config.yaml
n_head: 6
d_mlp: 2048
rope_base: 2180.0
init_std_up: 0.0222
lr_mult_o: 1.11
beta2: 0.95
doc_mask: true
dataset: "wikipedia_en"
MLP neurons of a small language model. Each row is named by its layer, matrix (gate and up: input weights) and neuron, and shows model dimensions 272-399. Each number is 128 + 24 x the weight over its row's rms, rounded and kept within 0 to 255. Numbers have three digits each. A neuron's up and down rows have the sign that makes its largest values positive.
A block is one neuron, or neurons of one layer that tend to fire together. After each block is what it responds to, as a language model described it from the Wikipedia text at the highest values.

L2.gate385:091091117112121144099136135167140166143123109126161170149113108127150131132108141148115096115114075125125118130079140128140145173155077132145099130090157108103127171138120081089117165114125123109149147143115146097117133151162191129086152124112115171144134144136147110117157103138155142135149112125150127123083160108137136122123109098121078163146103102141128085134160123114134144110113
L2.up385:117142121156137069144162114100162189140164133098135117117136139153131144167104102093127142101079104159126114137127111115113090201123132134160135123156109141105118089143139101098104125117140152125154097142084166113121106121127160117125136141057135161162114120127135112096154093124164115163128131153179131107132158125123139103106142125100190149151152121151132088149138104090119150151142
L2.gate415:123127137123104114142103130167124135112129137168060121142138118128108114131119095112162135130120149117161111137084128101094145141203106135176090141141188114101140142145120133135123128151130141122104155117132162175128167143121147125105153178129149142110149147153139136100145086128189127138172129123105166152122163130110132102154165180148145136150154126106128133120107101144144160134103
L2.up415:129153127138153083161117138142121119139098126139195122152129116150174150138113141141120170066088136146085106104175153131077146150120108116107129130107117110090189135117136125130149133117132162132120131144095129118110130114116138165103165103097089082169099109125132086182131131134157070109108113141107138137119132123151138136102153137146113173168121135094141173115167141131117111137143
L2.gate695:106092136162156117135150097156066126123112146111097143115119188132120148109113148087102163131121170136161145139105104150163131158208132092139102150150143133067110107146144150131130097121134123150128137086152148121153154102139113137111116133099096195128155120129132067101175119112074122147138152138126107114101130132122126165141162124102121127116114094085139126130109152103138156154164
L2.up695:110120158137098134157140130129101112112141110144115137153079099137122104110165103121129110146107105164081158132091116153147169121083112113156112157142128087102138124126128109140134142065122123151084132100098130141110120117108129070075105162108109142137161137159104089149138144116137149117182121153162091101104164081148109130119126125145108154175111198107109135104097127146115112118172
L2.gate935:112128135093154081081069153101130116156170148125113126080137117151134144133144117131100163137113156179121083096092092166130117161139120123125154096137167116084123122140132120117151137127115062133107090111143152164164118132115146119109134135120125125117137104129071137160113115168145148148161109136116179137109139114103113135151137120158153161121144116075126155092099189139120114147117
L2.up935:115127143106093135147129135116149138128113182135134112117122116169136098129153101111156122130118178151141142160087142140111137120145136125155166137147130133118135123138111131148122116133163123138120087140141150126128080166166172120110128081166159166146125100112127175125147111149114103132125108151212147125127104128089094158101120142136129119094118136115170117145113137093140139114142
L2.gate1025:143121135148128085141138108173148110160101141145126098127134141152113137120134125085148104124138164104118107134139122120114101113162164141167115065119106119134108180147141110129106143166101144100164119121132086138111099151112130134166128114124139107099087124139110119082106083090131155146124164148117168130167171160146119112137176126116163111138129135163100090079139166153132131121111
L2.up1025:112151093144130105101158144088129125143127119125106173098144111158099136127107129048142107143093129142123160158073136114138131127133110151144100124107118111173146124119113099114094117094113128128103132111156104139128128149152121119101090081101126113134181157111131119110141152169149119107102103096131126109129128137126106155107145164106148127128163132118160148114135183124181150117128
L2.gate1416:173126137148109101104137090116140162154159149135136118148124153146110137049140121131133055122125110141113091126072133107090153109148140146114105136123166122127140154123151139190126107146149154121095150114154086114143129142144147100148115129098165168178082113090139152114132166130146128136127140127134111105162097116127133143134138172148149157130178129133159092122159145113141119131147
L2.up1416:110137131177138128123160123121175113131109105119123156155093140135120159100162132152092132136127143131138108125101138116163097155126172135128132101156087167130123163073114153103134130119118120174145111115157116144121136159124100116139130133142150112138133123121101109142120114149108128113141110083145135117159115131146110145112140130099061178152128087086137141123131110093121154117141
L2.gate1926:114108143135153114093179158140110093125113108142148116132149144154180119184120082126108135105186154111124099134139114115133174092122170102138139106126150106108173185152096108117135125124126140129090091123132141161169128125083132136167153155083124114151132124135102153158160097146145179091148078156137114123161105111086132128142126134113157118118141079094145125069152141096130092153115
L2.up1926:122107145150125110130135108153129147132128119192114150147134134144109126145160127111138110090144153157104164144058114117124157133139117109068162062100073120137144144110147144124160133132131172149155120118148113116158101087101104155128119134106153165131133140083103091145160137134117136177123122112127139123111137114141158112095120144162098107139108117142129168111128128128133156135112
L2.gate1964:138129165146122162109088167144163163151120134183081109104158110091161133135188130123184095131116152129123092133098131137159126096155147088149126112119108130123107107163151151082151138121148150100157123145139159105149107167149153127107116133156103158150136150161165096125171153085109112109117147136072116101129087168116105112118120118117146141140119139164157103087124145137113120090120
L2.up1964:143105115114126142118135106141135090113141113106120070148147135129102129155112089133111129131075142139152120163107166142131098110117149126141135134145121099157151177114155151118102137141125144134099133128109138175140127116122143104110179166150108133126135139184121119167132134103152161170172126150157101135114130136124163169130132128112085104137092169100136152115109130116137142146127
Predictable phrase completions

L2.gate119:197118125101108121132099167136132128158103134111111157155172145123118151096149070151135171121113114154105117120128104175142096115174111116093114111098094161146129116105109141107110132157121151154127133145106111151138100116145126139122134171094144092106103113137134092134109133104114140145158128139067137150130094127065159161131124150145154143151135111069110118140182138145132120137139
L2.up119:137108136142138136146114124120117111116133142131112113124113145086088174110153134131146157149099144147127121132140121116140096136142065106105139099150128110123134110104134120141100164144107131133105121142116118120144156132155116121131167119117136139111115181155143132098087174165090130115112138145125145125105107100161190072168106112133095153136129154115114133128161111125145122126089
L2.gate215:139127110110114120120140128122151130118113137105100165165089145149085149173113101126131122132128138135171130127130126158138155095148101101090151155132167120173118148104115142060100147182132102165191113121108111131083128155154168123139146090115128091119119099121157162166110133113163143106133148115127104147115127133111125125149154126110169128120114180162104127113110112113124134148114
L2.up215:129132129148117113096163117118155113110128140140104162158114164094138088109125126143108110103122142131091152127143129110168130175124135135136099141109122112090121110095156129111141155121169114148115138112133090136161099132136129136115123092137145118102111094100157134136119176166142128114131147114086101132122136129132113134117138123105145109148142174189093140131146149151143108114161
L2.gate250:146161064092128129097070098133167159178132167108142158136099179120111097118131113111123143107118153148131132118117106119122166112131110138106115066161135153108104127107130148142086127073122114124110128127161115093123161119104142145117123143161150092102096119129120135147117148114124144149177144129133117143119129117109131134120098093095135113096121156133149144121081161111122154138103
L2.up250:102106127104142157133096152143151149092097123084132095127096156115112110092138102103123112111150101139167116124122157075130130121148087111100127136156112128140124125143134126111097133147110150162123114129170066074129144136124089152192133097070112112080102123097134136112129115112122111106140114135145101147113132119153134081141138133145153155132138183144099142113159112154106186150163
L2.gate686:121176111154138167105124139160108125086090131138129067084141126127162124099132098138124118135148135182170102086137115099104100120125115144133178140141173144089136176138097156126172159119134118123155170145121119170075134109161108129148148140100139135128109117089154148157137171132115144118054152134179126104086154110126126126149116146104139152141143137132099110143134169105168099141144
L2.up686:139138126108111126136109169093101174085169123140138133112108171131120149078102102086087113093137127135135124156168108148126100140133129142114125135084105145072138109141178131141121159124109145131137151087078102127137146080115139163101122131165129115113155124116168104146177117097126110125169142142181113114111150098149149120149095132099131128134060157128130139144164174108157106151135
L2.gate1307:109113136178117117104139109151167106128150143135165178141134151118121122153132134076082139161129136132160103132152123128156171164121129086111116142126159129104105115176156103121135152169148116158130118136125154154114120164146127081151092148163143111106090136112105141128127107116086161140105106129096099113137099169091165123170115167089139082136127100122171123114134120128133128133102
L2.up1307:143065124101114146137166142193149117098154146133142135166138126119140153175155154150118156145169148102114122095137119150127115138109116097179076110113128133164138158123124125117146113136146173153141102168146099140138123125090086158172116141123166114161102172109125129121148106166140112144093147083151117153098134116151125084114139159076138134104069127131098141167097126093091129072121
L2.gate1449:130177061134151132135125110117144184113125123141114127145124125155135116105148135090129121121117115105134141110100105133135134163122149090139113120073176139143168138174123163107143130171119125121129138101093109156173118127174109101101116158150138137126134108144115112106131103138130139144106164137093156124094102124150118111127150144144148150123117148158093151154092105120154166123152
L2.up1449:162114124130120138108106091147136151146163131178155135090077070109058104121177135087106141101141103198092139104117147114105117120098125138127168098113184153124123098106124154155135127148086121118154164131114114122139114092099134121153145143178150104115157078137134142133122139106152121104081144141110161099137112133162138107136152084091124125146112142149106096152154150100138114161165
L2.gate1605:117101148128169105121171163180160138134075119094166088147125120117123136099159089079121169151127162158127078168119118092146131147056147107173091111123122149113130162127144112173106091131165094126159144098150119101124104126117120146104147133128121136098105135138161131117138166103093105135112156159164089088105119147169137174150144125127126117137141127123162120137149105110136116148117
L2.up1605:126137131106146153111130168187133161142160058099132146159159112133143168110096100088129113139090158137088092124074112154150122148103181126090149128131119141094112142100116150152141168092100138150121108121140105085098125141144117140108106142169138085154132127175124153151141123112159139181133138138144078120127151128149117122147108144136159116126115126143103148114126102115133131135131
L2.gate1858:207096116128147114133165172133107114136130162155140073164172122161119083085114130090090136150103132167154120198145139132176122155110117117116117099116126069128108115150148157148146140146120107140088143107171100150133124175142079113118123132109096107099133136113167101146097128113122129110071137113113095126150070178123143097093120134119147128095135116109135158093164136118130131132132
L2.up1858:121136090103161127108132123116127155126091147170145114148095120145051130113134127132130096150124188155126142122114161159152112109124155094106163117127089138139120122096130115107101126129101126174127102145096132148143101165151127136164118138121119126152131151095101157094131131168131146116110137167122153133099134175136158121152140096150071143125111125169131161168116113094104130123117
Preposition "in" after events

L5.gate1776:120174107131093129105118167145101127167131139125116097190105124129129116157105138126148120105125113128165168160135114141094136155128074133117127137084129103112094142187121116134137100141106115100106144106125132155113113096105129166111147099087106143150126130107109115076106061124136098113111138098163132182119112136138145132114149064099121097121137104150097101122093129154138111165153
L5.up1776:094118089139148119117117122134113147119086088137120128098127151118154111168111137123141130113100111099141139070116137124071153143081124131097103100144113122149111157146154106117159133169117115132101123047164157113096139109127105135137180134109086168126150096156122083089181141136110148136159118157131107120118130133187114142158146086081081174104128125125124123150134091125146146111131
Clause-opening subject words

L2.gate358:147103085199119160132110160140094101166149110092100057122131089058146076119124120156065121135117153127118142174100121187133107139107098156136096149127089127137111179105094199133174118104114158135140138102153148116139141102105157104111174121119135095111131151139098116131097133120101136165125100119111149114076119112101112142124112132104096116101117132122122116115130123172109123134181
L2.up358:154119126145126177145125150100129130133131100131144115113095087138106078122094105151085140122108133085102140137145129148158142107118120128118122109088112152115134129112108157119131116110104111136115125114145118120140111160115128121114133060115162137107131131121122148142115133093114163130094112138136119091121125141121100144102141125098133044132122122201105129155115118112150140143105
L2.gate904:126154149183116100119131123123098127106098154120136099104127124088141115129162160152105141118144067104093114163126145089159130113143156118114163168137095113130139150107135151141099101127092140141158131112107098139114136121208137088121124097129105102153112117095122126130164125136114147117164115125132097109163112122106116133112158154101129131083150119146077139151151118105051115135150
L2.up904:132133100140142153104129117164112106154171141116126121127138126134109143150106101117083151173098128115138066106106124119090153145109188147163102098154128115088124132090126141103143146152141149064086117095122146109130084138143097128159127128118087167163120097154132067139080111198119107100127126122114134130127094081142141105133164180115067133150161125164129111139140129125110143176074
L2.gate1106:084114141147133111126132151112139107084129133143143105148089099152114132108107090162150167147078148104155144141157142097136119143109121127125171098121144144146146131094105143148127092132121129133073092135083143121164146133151118143142133093126126144169168088134121082098103146138101174106094139113119142058121086136106131122138139080093119143104091080114142153148127152131119127134129
L2.up1106:119121115178139109125111146169168123111100155162110113113127105100156102079133158111129132089096097131130133148128135142098121152088109174147164149156173135126143148130099137135212123158114152132140153181142114089049140160110106134139117101104149144110113128104141099140137124131156129144124112089138111117109125110110142143137178111175101120131104101140099152086131148154136118138108
L2.gate1225:147114099172152122120141114124109135102136150115148138127145141084115107121155125114140120147164110131126132160137140176161087153120132161115092122093149141141137099122143111102118056151093184082117164098128145076151133171134118104139183111095111135120144115141095135102137113155142132135131134088133148108095109146139147156188165151121081134143098127095126127139112085136150146106086
L2.up1225:089091093121143127118089096131103126093149087129176107114124125146118108142147114173121130135106074145101154147108126123136125144096140111127111149163126057195105097148130113120144154131148113142103177170066120118127122149110156111139125115121087139116133131111100127133146153146139127117184136144159169109119074114095114130129105109118135129141127110166093200089154168145142158116144
L2.gate1304:110165104157115146138086125108153117116123117139145074104133158161130145124129160136119179114152139128110116122098117110131125124154135128182161142159119116154131078108123151115184114168127095087150111099108145115094117116155121114111189125115110149129124065112121134078129145095151138201097113122132117095146145131152141153153144108133129116150151164061066131107155127173116137129120
L2.up1304:109149121141133140089120110099076132157116117093146126149152134111122106162120116085104154148114155161144165101128144144128160062084123077134143135123110139141138146137145108131124107157123142169121160158094105159114109153130101124133138128101146158099095104132090138140118188121124116127131138127118155129133166095112103157147175150086134124140161135166146156147156107151108163095110
L2.gate1890:130123101121120120116104129125116094090146137167133063121145167134082092126141090113106150144152147095173123109159131095116107155131101169177125099147135129114081111126123128145113155130108170093118140118114105082098067107079153153133133180141101201156118133112140146097105131158089108104135132137119112169090123102143128130112154104145120136130119067131115121096136097105161124162107
L2.up1890:113143107145112158128112115124144172084092108134095111125137156143139108072118120126161126095132160131139149142155109124120108150140142107142162140136145140138147122137138133117168130126139125125120165139113147166103100118159130121149138130132116136151123117156119110136128139103073124139093153123181108096142164134135122129114128128124127114159118110102164124140113141145130186127135
L2.gate1914:175104059112160090124086133124137123098108155100111113137130113140154109108147094134083093112109089134068147136091103118166121153142123080145116131092126160129173098145145142141132089145119120152118125124143141107092098120136139122113129152146142145113122123139156093155148115115157101092061073137148146153105121147130153115186125118128145162154125132126117161158103095108136121148121
L2.up1914:120134062135153159114084100111083127116131148144102112197135160114171118102156106140087121098142125132129135142111106125111087093136110092111091165092138096119143138101131109182164116132156100174101100105126145132126157100133097130162161145115126099083121150149102142129095126153157111094094135131136125112121146160113119102130123149120113143080102113167078106118137114115100140103101
L2.gate1938:135164147120178123096111127142151104127104140086104139113139131111118119125116118092091166132126150114107172208082116118115122115118148118141123105124181120082113107126161107123139128117149114143138145124158127153142130131146134152099153086119143153133135149128104174114118108106104168134132096090147117126143124113129120113142094109121132142189093126142103122141109125130140135137140
L2.up1938:161160160094108122103108125123129093119114117088154133137128112153138113142106100118094128138117137141112161172118114087115104121133103133137089127120129142127136169107126131111138130095154150118109110053115151103157126149129113089125124141153113127115148163119117119116124106142117131099142126084124130132101108114086113129140138156123113135100135155063114128145114083143166150126150
Clause-linking pronouns

L3.gate18:140107124135099118142142099130121116129136122131136166108139105126123122100142078152120149134047145123104107135104121144147164096135120103128091115138163124119107165155143137162163187126169168123137118095131151152170113144134152143140128111161154136109136129133144132099135090139132106098090144118125158171104128153127096116158143164108127127101143088113121121151163147131145148123126
L3.up18:171144127140113120134130134158122121104138071111155134086177088124132130087120135165164127061131110132134131102102131134123119172133137158127112104140137131146167110139105150126160137131145123106101111125141147130160139132156121153122144146144129125110180091122094110101161131124168126082129149133177124119132123116107130144143152170121147132121132118151107170150129095125150155151099
L3.gate267:114126114120094135120141145124131141150150133171132137140135131149116137145061117126056155086062155111153153113107121126095152126153105118149134100116200133135170114144122150104148059123097136128151131149078188117073110143090135130133069202116142135135106144141108143096120104120141135118108114109148188137125112170149073138150129122141120150123104143105121062100145102137098150089081
L3.up267:141139138185140124142101105137135083137104128133091144097129171132138124144134152124120155090136126157126172110105166127124161066110130198097146150119134162129169112117112142128148141156103126114146162197109154130113162135146133095095110128143131141121121132160196139129153182104132146137144108140122147116114172144139148150138092119118087172136150138084113103109163134116160119168108
L3.gate342:174146140172121128102160136099112129116151125129113118140124095136133108082132080141113171096115100145114106086119151112090131076125159167135107066164091168114124176177156112104186087148119141127146143140118184087127108109131127094143148115123137129084145102141112113137158150123100152129131148137113150116094150102134056096106123137098112137105133111111127139124104117125126138112158
L3.up342:150144104150112120137099134146110132119115099105142129083136129125123103051125113137128209150100139116106113099104139111120173152154103129126128149183151137143103093127101097117151136081154180131152153110111158150183140077130131144118124121118106128152164102164124106123137132148073084106139129123143135142095113117120093107129128162093154104147078150094131138150119127151131113145151
L3.gate369:121160136140108164104091133122168107146064112107107130092142134156120161171148126130093139166130098131114120096109112120121119111075126168154132146100180080158145153116145115137184114120132083143148114090115148118112123085084145132153132113108117129138152148134070176086125147103117104177130104122135135145118111095117131105168164130081090131106125078121086148128114127160111143098125
L3.up369:145118117125131128120128115159135138179132103157116156089141131132140143136137155120142142121123132111120090126160112124094076142104159162132097135101123137142179172133124139152129120147095111107123156123151114113140149095110174143207125121125106132119170141204110164059172131129103157191112110117092133120047175116126147105133169123111088143101118063102113098125154144146162135131139
L3.gate506:130150120179145154146122127127150148176135123105129102117100139135083100122112127221127141136102101141123110123105115143153140125109114123162115108113107097166119137161132079112145131092098121150148145152084169119121130115078154105149116108099123145159129102133137129115106089084108138151117140096127126127144154124105085119148135130115094149140148137178057135116152150125138179158145
L3.up506:077114158134150157044071099152149114073141174157138134137154144111127163095099133134129137141144104118130136121127161145142127132102148136139091146135135122109159112155125093101147106130129122079117127118122129089113131092122123153135146130126144165086128140129120125125109107132115094146068067119106116139104124096145118116138098149124160133172138148115153116154070151109135137102085
L3.gate1246:182148104059113101098127172139124118117136141124139112130110112146118116114109123098130168137179145118102126089141129142122140140129080129112094117137138125114127150125148152128147114077129129156146111107115142165113137164111130077109114116127131109143121096158096092161124142140096128080099138075131120140095122113145115099149124123142133084082090123121159130116097178139177155141112
L3.up1246:134110162139118140107130152136127128155158176179116120096113127106168121162090156148186153096118100159142138120120157093075160114136147149101123123108130193129146097119105104085111091164108133135100105126149095145091125072111126107147125096095126140124152099135123138100139134134137126131137111131133103119170118158125112083149138086085068129113108129129078132079130147130115174122116
L3.gate1628:163142127110180140104129111153135117155112096127127134113166113114114159120130121119145089150140149118122119124127130151141109115119115134133118065128127141121123130090172153136148091146082117107162112142144093132147165117157128173184112112111116112096121099165153117136131129144085120113097113127134113096161120145115119133107119157108104167139148162137112100173158136112142095139123
L3.up1628:116153102111177119151108154125103128153126149166101122092114074101122135107102139120101146144088118124140150186141128127077138117095096109099101143076090162141124106095088164113135138128127101126101107154150103160105117128112135098155156157105099109128136120156066119123094099127123112167122144146130142110121136115151097167119125085085079107157134138132099107175146077141143140146167
L3.gate1883:153137092178136135112160170118160109114140122116104139128065105080158131140090102140102142123108127119164155125120102114122134134107144132141118103147134157089159128157121145135152153125120153141132126118147091122114108119092099140144089158106141122105173180135087105136115085126110172155072124131135128168103131157165110125116126166114124137149166118113158149072132146139145134108123
L3.up1883:163137129157132169159118134128162158161081155117129121130161091170146067137128073132129166135161123148170137093171153131110107123116137144124127136134145151129099143096127101115192138184144125117157121096104123163086136131138103137179174151105110149083109100111130131112112143125095133155116115126117157162120120144121122122134138090130101098114121102142131108126124115116129100127150
Relative clause openers

L5.gate342:142125195126129105108062140115135128130142140176120092109111124127143138114092138139097134112117110180110169175166067108121158130131121121118126167145160130159123155149136115117149121124143151122118130145128116124111132100121135122137086079133170135129140144107135147154120150113130121170129088142085127114159154082140127174117130131144100109125118128140105133140113145112167140112170
L5.up342:132137142110127145153157132127114084070137121138150135140110141134138142143147128119105137113111125093135130121078095154129110143134129117107094174133138161132144106176105110122117145097098115121164128135171112108121176125116140113154146133112096143111123046138131104088105128053151127142114157101152098158109090120139147157111072105107103084139132123134126127150121150107141133126141
Durations, counts and quantities

L5.gate183:153166114127076121099103115137142120124178164177123139129116111111099123115145159133128134104162157109080132170116132116107182176099122098117108127138154141117120116143131142084125119113136144154143114158099119182113114144100148101111094139154157140146118149109138144121134144095135126120148157132119159171088125151123157128140131111174092143138056088156134110129109129125116166123128
L5.up183:161153108128118108117070138130121165116153154151120159121091174127127130138157103123109102144103143152088150091143168125135111108127101112117118111127142147137126126117121099110155159135134095103092135104142098104110100130130106120110126132141146111137184125132143133136128103136123127159116129118118129151120152142179104100124152128113142156121126115078088145156130152083110129090115
In / word-start fragments